Weights of a small transformer language model: untied embeddings.
MLP neurons of a small language model. Each row is named by its layer, matrix (up: input weights; down: output weights) and neuron, and shows model dimensions 16-143. Each number is 128 + 32 x the weight over its row's rms, rounded and kept within 0 to 255. Numbers have three digits each.
After each neuron's rows, "fires after" lists the tokens most often just before its 100 highest values on Wikipedia text that the model never trained on; "fires before" lists the tokens most often just after its 100 highest values on Wikipedia text that the model never trained on.

L17.up412:089141128062141087139111122110111063126098137095138131087145183154046176181126137083117114053183157106193133158121165159129151160129140127094120170094112061102178100111148140200078130151143156110144155119132085108127089180184145145098107130142080141090148168122114119104076102167138120163072104133144122124140096140076132113113113148171132068101155109131170140159130088091146125180107
L17.down412:146139152137130118094107124177117129184176123146184166113128107117125137032195139153140138139137081142063142087165122136116116140068129127175174140096136168110171158121165111139129113107132120139139103102079157151071131144087125089138164085133106107161098113129176149114103115084128136138118107166123085132079101185179083124067142095144201164042136136098099124134123160127141114102138
fires after: " 19", ",", " September", " November", " March"
fires before: " |", "\n", ".", ",", ")", "á"

L2.up144:102101109084115147095078144098127103119128128106134090149123119103083121102090171189119188137064108060078123116201182215113127075148143133122123187161174124101140131145138091233143137108109116091099179100119193091100151132083148085119081117141090170092134138089130144114158111104143128138133119132160116087070123179133127151120114154105114137129090100147105131100123107066126142107132
L2.down144:150111139087130161077093100085115033129156164123143075116142143124098171135132167163155164112102100137098111159154117214149102063167153069098160134172210132142117112112129070154201153134140146101158155115146165140110143105125099094108120139181066166100068125182101127077152088135189154146179168105130126095054091136095153120130117176134102094102112138137149160103120099126083141164118
fires after: " G", " D", " F", " C", " M"
fires before: " |", "R", " Sa"

L2.up509:162170107078135115200131089122073099126120160066168087131119071098137124089138097120117096130122131153157138194150145124154180141105090169214133157166119151102105177173105146128107143136034110099140128169113105169143121136139096116138114098157091176121112090101082093161092096133045124145106159133083104167093070113063134130149130091149174093136077178124099082150149166115157115137117
L2.down509:117093092112131136151111117050112134139084136113205104173122179138088068082133110095103127150175124211160162158144110116182140164165119164158142166146113128121121150149100111078039147151047160066151111142094088125153186101105126073125094116130099141112130089078099143128121082140116071085097127149115098120095096118113181153121085121132200099120143159174095089121125141127177130108131
fires after: " 19", " 18", " 17"
fires before: ",", ".", " and", ")", ":", " ("

L3.up523:119099111181081127108146094098116074136164122085116126043191154155168118157077159088128148156210096123108111120102166186080181166125068138131191171160128104122109118114102133141137143122127111088110147122143153125105102123096118084142147124157076072082138109080119170065089139062109142098107102132169095144135057116105128095130126144150166177128099143107153157203144086149129128105144
L3.down523:129157119136123098072102095082145091165153125086156150059163159117105138145119114171178123151134107097087110214069144103116136040111058132170125168163125189117116146120153143194120170130123133102134096156160097122070125094135105114175137130149094147115187118155108151129146091056156164118102091105163080162117056129116055105142159117186128157089102153128176140157124091133117119132135
fires after: " 18", " 17", " World", " War", "th"
fires before: ",", ".", " II", " and", "s"

L3.up716:085120140130185133152102116099105162135126118118142159182124128121136111110131102162183136189176181101082088122138161123130210099126139166151132114187131124128125105128159179157114182147121131130184113104119106074104084141082135090093104157133057168116139128108085121087171095151131079101091120117090133159141080166121183119119127146162118147145145110077117165122127200179103156112054
L3.down716:123145102121172128118087176180143141194072165152126123165121151063069062071154097136146116123151105119114124147101135151131182152128130163100135123130128130132134149157146125170161170168105101119146073101149136115153098130157141116093155186162128167121179161092138140087185062144117114106137091132081123074160143142129176163142120130190116052186140109133137145118076116177106119075101
fires after: " 19", "In", ","
fires before: ",", "."

L3.up588:148110111104112092136131137086121096132131082137094108163136113089097076067110120202157143152119128096177144119128134110144136099078086142152147107118072037079111174172144134161154130064129069128100181091164141200143071095188094155139133106154181088128119142189153070091140125145143176080164112086122112164155147138090091092151133107132178088155163156145103151149055064093110089089132
L3.down588:115124103112123134095158134119175126115165068127130090112109124119119133091132147192142124151133178110098090148089112084119125128095135187159130141159100086097140147163165104115115095086104028081182122156117151156077103095127166134073117114162126091070136082155142058104117178148134111093139101093084063145175121184136129118152164128118132166071192184091107152123174159109102114082107
fires after: ".", "/", "-", " ("
fires before: ".", ")", ";", " |", "ot"

L15.up686:172103128155114117191072120113123099115078129158096157158167117109116149104096101136100143115143082156171079085129098146144150117143160146096110125143096102127098102112095132198117081096153121145119178144135098149143110146179159136145107150190141142138112200162095139139098091121134092148195098148173116097118151135075180047114095153121087125073160150107099127148187100109150152100101
L15.down686:152162105157134130140059131089179132163070172103134120128135144102131118153121124152076148121148054185098170144160107138088117213140111140115092194082111134132103077147138128144105160076147098136168107143129145166087153150161152105120134057157126137123121079183089140173121065200143130138146084084210141182092101082060160063121127103161129127138116159096145142157136145127116127119121
fires after: " |", "cc", "---|---|---|---|", "er"
fires before: "|", "\n", "ation"

L8.up713:093112093154123091174129141189142077154164111122054149189152150141142132158152138102153097192125089194164167135148163122127160114133139144131135132125117167161116052126090183167146146114066127111131091117063158147114125122133084144126175131118127144127063114080181122101146131147125074173148124151108128151156119107100082144156169136098153151171147099091140149115174139099151152125131
L8.down713:132137110163036145104186134148130130170056115147171057211079199092101122116102116083107178070141106113086106096144162126105124198160137122108082164069149104168139131083139115131124155105159155099169088127078172137113133136117113113131097132107131116149155111127130116155098169126120151111082140106134113084122142133183106178162097144196103085121092142176156163180143196124173155174156
fires after: " F", " f", "er", "r"
fires before: "ul", "al", "land", "a", "ure", "and"

L3.up762:144078143120098108126163108164162152116184096125167184112110107171144151155159159124116146158121088122094108146137148112128183148194154215150095082130181133119141153141093101154128108175113158117174118071118099105103169093128100170144109178208157126109139080106084110115124101087187133141180111110119194109106147084101175153114081087082167138082082072164095145111167089073122101065128
L3.down762:087125138124034111104132187158124091124166118116139143163131083140133139167093113165109131144137107126141098087126122118160149123142097176100099091172253090139158145173165116157107129159089122156130150094107135155116116081100124135170130120159164128139112080093163146085079127111148188130147151050122132142112103162125165154153082077146112157109076111125149131151128141131135129100085
fires after: "°", " D", " M", " G", "au"
fires before: " |", "′", "ter", " ", "2"

L2.up717:146158165102139058130181144139153158143103117160140214164125213125123131107122112111113146123130109095151156171150142065140133073135130201159139085122163111128149104089144138185168089128097073137104102144124065148224140143147092138126083150194174106120136132133080116117146074115143086197128167178126066129126147061137113084150130139179131088170164128105084095137134106138048098134135
L2.down717:172147168134103076162113102155144118178139142151131149193101131154127134093135136110077107077148185105143158080177122121170124096165075144190095098103118174133114125116084123172111165086106144115079159147116116169203122138089127141172124167141150117062143171104123141126088150094129122138143179142138116119105076099129119110140081162124195146223171113129139082112122132113120128127142
fires after: " |", " "
fires before: "|", "\n", " the"

L10.up399:091158123080176115159125096123064174162183086138114106087078095144151165154137134093115137138120170072136151100164171111178066100179114151139141065105158118149154116134123150131120140140105166060137125151133113134121148164086126062088167100088124119096127147155088089137123134101200085108134126200129179175058113175208156179117105139105179140099129103105112118106170170137100110132128
L10.down399:197096101160136138175120155078095123234117121162116107186132117104159112134168129084082120126126091117096167085119110177128155188129145157098042130142107094145171166101153097098090170114076176169139138121155102160134135185111168142079141140145156136152170116061146163183141089160135132067117139135119140159091157126107104104117140086159118074149144125136107109176132144122130184091126
fires after: ".", "\n"
fires before: "\n", "=="

L10.up443:138118117085200117088103178098055125122192205109145115107141164110026100154128144129104133140083104130155102131153093090119133138142211104127118122125123120100125145124145000210097164066118132104120103117125126163108126095102175111110152108166133161151119194104093116101146106184185115138087120150112143091115137137123173150119143136118131169155087148140148108098174116162115166149157
L10.down443:115168100129090105162183053127117139183107114133087136169118126125101141123091081175128121080121186129102068078121147131082157118088075151141170088108116131121112102148150188082155137119193150158081127192125130123136140147128110110117044137126155065113112155101117127081183200151141116174118161167160073184142180201130140083131128169103132123118174092123163136107117135128149113101126
fires after: "\n"
fires before: "==", "===", "A", "In", "The", "R"

L3.up265:137147164147103139151090068126133166194144105162121085102176211147062147136174138104137123124141130147135091088130149102141098084190116175095132146157089104163135156124154072129128198148110129174078099112134193148134135179149125057112092071168089119113106096144112098133127106086123106081120119089175138132091066098129159151159080080175172148141149159112128076177083186149153065122167
L3.down265:163090119101159100071116116161126136153082105155155112099130162121114127166151117088115141140141188120102099136067148120091165089155072097096152078160068150184085109113158107159063122168134172156110123111114158144139177132136081125136161107141166120107134078130137097124162112171120112145191136091145162104186144129105120149169112114142168182182164129096154118131133165061137121101130
fires after: " 18", " 19", " 17", "%"
fires before: ",", ".", " to", " and", " a"

L13.up177:098150227109160128130116129149149128149141068107076088136109124130082177068104159104119153058125128122163088071131116171136083127104086100154116111098106141143159104130123136223120080095119114133147077162094119116117141148124110145091098198112147089139130206130128096134145115133119063156089149139090168083092150148119112126153128126096151078111163101128106111100160113169084162181171
L13.down177:127085051074103164167097209120153112129105148210132150136055167141139102193182133145155088193144153066102134148130161144078128118179104168152125144080121137095107134119089106108147145136079134112154127123121116140120094171000140165082150105143135104125097103113117108139060137147137144178146181112135100169195116139096098117126111147125129126150188127088106081138129096139142151138129
fires after: "."
fires before: "\n", " The"

L6.up248:117121100131131146148138143166094099108127147207169145107135127177110093116131135185166147115137094122128103152156140135150074128071104111097084140074127203127127134110112148125067185128156054126179099100139156111170126111097061096134106136119077100138082141089156134140106142109120147130113205143149115143077083055090173158116133131115166191171118073092159158130100158102190158154160
L6.down248:131135166164141124193153125146128176089075175137101142102074108183153119025111174156124124113166095119092128133142114142118144109053166164124105143130099111094171086147082134183089115111115115101110127101111116111175103125153144117132116141175161071137146141101119119152182105092150126142140136074124073141160100153130142126094123122132126160171133160127159072167126124122202153136125
fires after: "\n", " ="
fires before: "\n", "American", "S", "-"

L17.up331:133212095089157113145141150200097134135094147129154076142120120125102086112159168187195151146073088134150183093126150174112084110175106142093188133137161152121067154150121116117142133099118123195122105161092129172134145108187171107121187132122169119068100119114125117164122128130177077133116165082130141174113142181134099075079149141070101133111118104158135147153167085095107110101165
L17.down331:116117123156150120179177098194111140113133204092141108108127174151057141070126050126169099120120147127144152109106090106109085132151106116133079130100089139199114144110131096115099133125151118143138065143197169182101085142203164107167141132064177151107079107096062081124146142154121120172091082098123137124103139175137174137088190120134167127167146120124126165160134151125125142099115
fires after: " |", "−", "+", " ", " −", " +"
fires before: "."

L15.up318:138153121054147112123083117172137132161173201062144128092092092154106121143119122128131059076134075082107173159124139172091164102173133101085097133140115158164144126065096148089108096160120150113082102107168112157200056088114115123140102165140158136169157108143134100116181144155157145120074108169112163115136139180118113165127085173155132140159119159140112183117129137099198135170145
L15.down318:044159109107121166158079106129082114041134153110127186111118122166112070085118096117077142098060151135168140191129102174107119182127078140171133176095112126172161174147107113099154125098090147162148094086161123115141094107175154073125155119157128113120090148144092093089103161145155152074123150083137132159108139112114165092111141184114101149184088159162163168104203098160144236138146
fires after: "s", "-", ",", "d"
fires before: "ci", "-", "|", " as", "und", "ite"

L10.up664:077124166094132154189118162178061102124176092173069148139117141099107157130135129118106117161090175115158124131145123149134134073176185176122131050101134147178151164143166105104119119113075100152099110112105128155135135113128155093070177159085149135124100147147094119116129052115123087125193084165123081132123089178082146174170124124127140074107123109087145096096134079086117145118109
L10.down664:141105048130154163123138198124103126160071083187130152151108038119143141146162146103134153166134164107101119119120065114109124197162156116121141096116119169124090102069079128102120150133129138109116104086082112109184128114101116120108144142100116095105171096068151182197092190107118146118157153108086135099129088197151122091111134089086155080175126127181125146086103157165142163117146
fires after: ".", "=="
fires before: "\n"

L10.up227:046135112116136088119092112147124107097171144145077133103146127095144165122097165125103109136123121126057097155162085107110050106124134118118132133157126083133198131072152080146123167116134117109141176159106076159103110089118130109110138119179132210105139151157181110120123069153170110158148148170107155086175152124179135125178161103139104104161175124106107103102184103141124106115124
L10.down227:084143070128121103100127159152120150151171158139136163116125069093089114119113145110151155160118151079163167098197113128148123143131155150157116160057057184202144112141119148108112111112120181107137090102157123152132108177070116118103118099088105127082100150154128121098186089125149119060081184115093181131136106200183104143132109126164163132150097105118148097134135124150145132093191
fires after: "."
fires before: "\n"

L17.up132:105097176150116153161119114121110105148155170052064139124136105155107142125080161166158144145101081116124104116118149092130083194126095099141132131158088044136172106101121145102140070219133099170072106113199177161102138151128164171063092122094166130110108139124173127110127132031106072158127125083138129136154141089166079139149141077148144155094144098108118098144175073147133125189105
L17.down132:102119124096179113070135105073147145193116115156168062132143142124148133086143118092106118158143122102150112234136108103102122144110120179129145134098123175128104138124117078143105086128137182110170122131113197141126135110065118122047118132098052115106143115131096085154064147133113130076120156133132145127041078092171164094103095165100175110156109158187192160131126127178135144133155
fires after: "%", " 1", " 0"
fires before: " 0", "\n", " ", " 2"

L3.up345:123190096095161148144180121159126108118195105111155175092088144168129138138140220122138123184187145154123090182138104145130144097150149172129112194170188129055143170146092138136095128146072092129106117052132090105146165142060111128172098141132107142141115128175101129120128098051163048105161134094143117135171131111124113115134146150096131163133132114158106109119087096168097171159098
L3.down345:136102142162096108150181134176052142135115073112118107128142097096133112107126143098155146113116161107144107088105156114165097128094119150200039140163149153156170110122125136122113146079139113137102141105079103218090122121170122151128113096084133182107145094115151082172111105162149097129123178116144089140145130086145186119073099147141212108112108149042155085108146137111138141127091
fires after: " =", "==", ":", "u", "al"
fires before: "\n", "as", " also", "-"

L17.up185:128140122139147126174135142169183087137099099119134138131148159123093163200147144110141138118113143067108139119164114151098026144104094143097117149147118109147134122094139159171139078150136072128095096127124130163148106138116121211107157054081118091112099091107162145058114126175047141106136142086106111124086110152067156184155136115102090077127164086096094086144121126132124145135110
L17.down185:136147137122129165159086095154164104164106122167168147117112110127089189129165103083107166155118159101077121148102101128088045133136040112109143136095089112162132141111169124144108134150049107104160113137118118105120092163051120183114185066116084053117122106132127158085191142078063120118088144107112090119093106103125138102149131093097120074156135130094107117153136165146167159135135
fires after: " ", "0.0", "%", " 0"
fires before: "\n", " "

L15.up425:178186145100106181082122139099149137148126151122121107164126129123155117101128080116111078084089116128147124118085129147124093056148133172083101142138084169153166084105153104102147073131164149161113098168150099146152159130210162074138165133133079083148044174106142114170113147163152107130122131113147132087142087124150192146144083152110152127071101159154162144162099149118153156151160
L15.down425:055154085135173157123136120125135091152129081182126109140110102104139154129151067115097120087127116161160175126168157110148186144122146119112139171129074142127105182132071098141071196161128102088086124206120167145126163152164113075192103147107123191174060142153128123128144127078150125088130144106086190135118068053117084115146159150165124131116109131153152151138110076143152099145126
fires after: " |", "-", "ot", "k", " P", "---|---|---|---|"
fires before: "|", " |", "|---|---|", "a"

L10.up236:142151100073157131078157130143085109114114168155103140138157178175095125146175166113124132103103158154098168139118152098136120160116092164126096206100136129112112106140105067185145155106076153115164117099106110165136088136130159122123155124104108199166124134168113136123192096178127041127176162128154163119139098153154119104092119106173145149105115164093102167093134072165136105077133
L10.down236:143074202121140135175142135166105146120111187140209073122147104133094118150098142133147100162100094134113123126149080124131146111103170137100134066080188105138113112207106078077093087136128136091149079178165121123107147139104067128104120111177128080143137145116076133163113138100150130139031174148149133092157169166127162203110125064137149159122160063110136100170142209136181168172084
fires after: "\n"
fires before: "==", "===", "The", "In", "P", "D"

L12.up282:132142160121144097126085211083143119088149102131128151193153110109138097096140183166141175097118111106129111160141141119097046165118190158085149116188137088089154114115120139132153127058142134139128128115158137124064080128166129106081092123118172121185061094255156135150131137097096134134091129081093109136091150140090093152128099160109150140149153166145127091158097128112111081118099
L12.down282:124176122105105096128162137172150191165135091148125088133120115079115123132135158107158075123111141127085054179151100125145062114096099133136096112139112139126115133087125119159097147239116111173169132123143106095093138164129075095127089122152136180162103099179185182176075159112168053080163188083118121151102116110144150131151163102118087098112066174126118109134136152147142158129127
fires after: ".", " b", " d", "k"
fires before: " |", ".", "%", " (", "a"

L16.up160:077152121105146121124100097093110132145160191127140143089128155118120145114118117153119075072072087118155121141155131153101137146119187152051173141103161173169139128135093103139130181102126184093100125048097089099149164132235178103202071079156102093151127169104099146186141107133130121120142097152147124155138179046138119120129119073161111123124175097085047125124169114086165115125130
L16.down160:097119136160148177113159129114102187127114107161144132139137108103123169119138150094100162124122092169082148095119064114141096214093148173075128148049055104154154117137093115085072115134077127132145152165168177155162110143164119123172143136166054138097132154129120101098125099159099138128155161101154109102100111120136083142157102163131154118129113167118154138101100161093183157118199
fires after: " |", " 3", " (", ")", " in"
fires before: "|", " 12"

L16.up11:137164108124164131071149150161156109207111129134071120117157133081074133119097140150142133130100101069123148142085111131116068061095173104113141089199168153149146176160143145145097085091115162174122122103097103156087138183177099154150139163098170123127095120164108105089116176124119066157124142144081161109115165088157144103084163140148068110098101109134117091045082121106103161151154
L16.down11:144115136141122121117170163178120188167096137123151182116173123093134134137166118191131142119073098163144132130173149121087132111151104127133123196138119146122129150091148140103114129156046128152093102124161157148079150152205170100161093098132145167119185060070082145164124185096146102156090131113120103118157095156164078125066125077103144154113176071127100120123119057149119148138110
fires after: ".", "n", " S", " 9", " "
fires before: ".", "ine", "ur"

L3.up383:100101132118146111110109118134132079185122162082120083148120106151092136081137088099106126126140133149171102175111109124114195101158080136144164069127097156140130122133104128157077102156088180120161121132137077124124091123113142104116150151166079145104115120070132124098141113148097141163071124091108109168075058165083150163156170158171152155123100176182066116104142137150118129119098
L3.down383:073077109094131155131124124112145149155094152121156069141125117110114135106167105095071143123147138128172169173107094135177172140162091135140144093081085164134120141149110094125092182132134136064165074129144097092137164143122123114119102165192070139116082152121104183126083126144135119141054134145101097146103025149146147166157102162157211112123195153138115134122134123158151107089120
fires after: " 19", "20", "In", " in", " In", " August"
fires before: ",", ".", ")", " the"

L18.up479:127108156135178083135102149180107082163120041129122105109162088087126088125138147130108172131126114073123190160130153133113087111116114160105130119172106123153086084129166085199113143120111126083121113148127077096201133142145115100124083081103098104135130146130170136125108110142159144140091185111139121167061126118080140183120116133151085106188090116187139119133112135103113079164189
L18.down479:158131093099162142045174127099160171105134156127127181078109167186090102073080157137170148134143189116205086093098157111148131135127141138096125179136161143180214164119105143143162117118109106167094118149149195134100150114137144081082184155161132138087119138130143135121141167049148216143197191090184085117188118121138098099121093092104146176131123148146114092118105154167090143114142
fires after: " 19", " 18", "d", " lead", " 17", " from"
fires before: " to", ",", " and", " –", " the"

L3.up78:111111171096111134114072079161114103107177059141130106156149178152107177117185173112105135075113180155158122113102152173148087143118057198144213111154129170075109094124138116150145097132108141147089053163145135118073153165154120079154131152131079116150078166134130120105142107164155125170121143124143096154116096061128104097107164177166056172092121150081140119165097142137118119049186
L3.down78:098135132078110129122086164178148102106128102127183093185156147133117115137087096116104102142160095146176088102135138111161148078061115121139099084119120183115145175146129167105097174124157101148128066093087090146143103104151152093137129138119129140132095138115105151121167118175155098084125152109183173103130096144153175117149100090141211200110196145071116080180061117107186090128114
fires after: " 19", " 18", ".", " 17", "\""
fires before: ",", ".", "\n", "-", " to", " and"

L2.up427:154141145144094082119143187151131155115079147121128178098141133082078070123112148149171109123111093141131151145140142117095099237101151127162144146121084079119125230142112123148145144095052068104171103100125146172191122144163133128133106124071170131193110101179111079120151117083194167095095150145083108141137139149160121072142129125124158099111131130134140146136087162128135154123192
L2.down427:151101126150111147153108160165117114094135100087120131135114178106119059073112149160135056125146182185128106126147178104093084180106090158200110135093080128118121090140193117121116102141086135054113220133129135111127141121084122187138057163053104108070189098123083123185088158144130102097138156147149105159203167144154198124126116114076091091103138115108071057114118137126088098124146
fires after: ".", ",", "-", "\n", " (", " "
fires before: " |", "%", "1", "2", " ("

L2.up99:125064084077122110121095101122120094133153153097120085124109139178127101083163093102144114114105106153157117126152113143125229120163104123141154106153092174110100139151127165207095167144063128101123110128097115088149120110156101120089133139137051144140148101146110122144127155153075181152093098100109135129085056153037151166203132181161152165121097169102103144156112174128092155047111
L2.down99:084073063089163143169117146089135119156107135149129091113148113137122123074147089120104175108152129141142116176139136132168196138176095143138140090143080186145162141173127134133082169142114134109158030081112085128101129115141141113118111174178097198113113167138133164123080078116134123104085089115108068136084039131115110167203101127137179137114197149143148123158133164140117100063095
fires after: " 19", "20", " (19", "|", " the"
fires before: ",", "–", ".", ")", " |", ":"

L10.up424:116116147093084136140147132080131123144131207096078156176120113148169114160167159126082142186156113079075098157118103110113161108085117175083155111085095212160142117107079120160150139130111095157124182088130120217135110158103146085128167159084098137119147142195120134167161091119169090155151096176089107083110169122116107077107079136094094078160113163123137116131167148124127195135108
L10.down424:101122163106070178115119140074122157169174100154112102149110105158123144097107118145085117168063125087118179138172163133133102147098138108104144136111088091085080095102081179108107074132124173151135130174114120135087131136098174173122103133180190146170134140154048158100139110154147075116147109091075158154110113150184110060082151132231130127106169133144095134170161108120125104150132
fires after: " =", " life", " con", "Career", " "
fires before: "\n"

L5.up581:132146135112119128068190119124106137095168228060111146120093155139132137142107121160121203106131107114152141141160212144197155128122149108161131214140105138114127165132100136138108146154076114155189092162133104166193174105137173113121148144072092137148099138178107098092126163137091134070149088162146161090113153182190076072115135110172065123181175093071091079126127105153091144116124
L5.down581:184214094090140162116059092172089163111128135177088149157037192135114131071100147077104138151123133091085144148120118142142120143074124130124142165153183119152148130131145106122149125137091164140163117129106138158181145094114078122109192154135094088172156156084132120163170089118116084103055113130140164147153140196148088122119089129170056111167154119126137105108174109127054152149189
fires after: " se", " f", " un", "per", " lo", " c"
fires before: "re", "or", "ers", "al", " to", "il"

L18.up198:071155158107094163144155118144115137207100149095162025147100115130121171122062117162095138086174072180143145102133110154144142118198159123127119126116106109083129152122178168128095182104097144139107147089129135123127142163111171112160089140212133083185120151116186169116135112073103122175126117102152151092167105088086125160145114139132112121169156135045176118098096180126136115085141
L18.down198:175075070072166175145101134116136084238134125165141169133161137107129124131156125144127128134076212090125081134175162142145087129107164134142154103110116161127150145117118102096132123162135139126107119142167078131144147110157085037125191138035089193108127122094095097189161103096130159137154128159133128134110115116104113097123130167093166141149121138177122135173152113109137098095143
fires after: " |", " do", "d"
fires before: "|", "\n", "ated"

L5.up70:113068061058122107088156132190140142149171114193104130087139132100128157169160085134120177121134135162137050142130157105127103125096111112125118069137158145100123121089147063115113103091130100150107164165137095093105113130151099089101177095101106190131125158152139111134187121157143110128087179103166167195101136070128174193109090147155086143162076174160094084118183129175148064121131
L5.down70:083104163157084109132131169095142134075087136101154181149128080107073028129112149071133125094160109081137152129127150108132179098138136116173129144119084139113123111140149170195071159083145141086123164099101111094140169142133134179092126169136098144125147118043141159145152134114111100144133132115140174102167137179173076126127173127113145088090117105155194083145093098126125113141104
fires after: " form", "row", "ol", "er", " found", " ("
fires before: "ing", " in", "ation", " 19", "ed", "er"

L10.up309:115160108140087155096101122174106099144125102114158106151189120143116164192157132109135175183080069123138127140130117161106157140144087082133178159077105138123204181137100119078147063158102125141146101138136137154127176110113130076124095089142189158162188162122099096122177128117149070122190131080180110082097122151177135163152117089167102137091095139096152109137171118155152140132103
L10.down309:096110112105176111141143167164163105121146185167154134117064168141145066146103105153145167150096171129143150118145130102166178123142145159137119102168132144148157096204083095084082154096097115158161153104168092179106053118138109127106121106148098074134153116112118140106157151150154093138100182118124156114132113120111113174116155169113113130125140120134094169194126154156113146112123
fires after: "\n"
fires before: "=", "===", "|", "S", "A"

L17.up314:124123144122085131142090097153109097074189122117062121134141117100144156097142170127175121153133134172197173113120094150131154127083084184119087108193147070141132092155177150199124108152099085137112136036085128128184155105106174162127151123139144123061129129094157125108116180099147129061210168117112115129120157113144153075141103129071124101131065144120106145165130068082127130110144
L17.down314:127122154141170116123083144137101155087106117164143173113129099132121202190116152119098100075103126143120084111133126130153140156083150143142092142054062084155114191106139124157161156085139105212156127149095097163119121102090158145138130114126193060117214139154088067161115081133105125142143098132135108252087125125116126133077129077145101182149086125114133156110142116101190151117135
fires after: " |", " ", " −", ","
fires before: ".", "th", ",", "3", "5", "8"

L16.up191:075224191103088185131119080118077131115090160141109173110113058129060093109100128206148138133113146076091149115115161125127079066122101154093131125153086098096114138135153127144148109096104104150116112123131179110153108109116130101131128160167131143111116145112106116176130116149176158171088140068144062099108151102122090064083147136170085118154128099174061165148149142135193139129161
L16.down191:207105090115088123101151121110167140148136146202130094162160101185128125156120129136201084127117078140165150161141070140132120118168084123082047174122150109123110059104109135151173119161127082122156163168119154137105131116198161155125117133094173110146150140138135101110180085128177107093174164146154134134153131179078133154149123171078139150093142105166111102077074060174093095122153
fires after: " =", " ", "-"
fires before: "\n", "t", "c", "'", "u"

L3.up1:131147137107147111177084166132188089151137118153148073086062144179168156119177095115133108111120143176152163127175092103103136077112096150144084102112111141129105130086123118153122108124124115117128108101179138146156168155087150074118081103189080141157145080146103074155137094139071158127093082189114132192141093076119114110175154106140136162132087129111090139125124145249134107176104
L3.down1:122108155133171083107083102148082144190096163110173135157106168109118089190039085072163138101139135135065148142160127082079111122150139108110156095129078069126121138126171113070114175080146145151095086184119097122099140142123103138157086142048105159137173187099114147116113160144148195103146124117149116123157153141150129129152120172157132061125141135117180149109093129095147115119175
fires after: " 19", " 18"
fires before: ".", ",", " to", "s"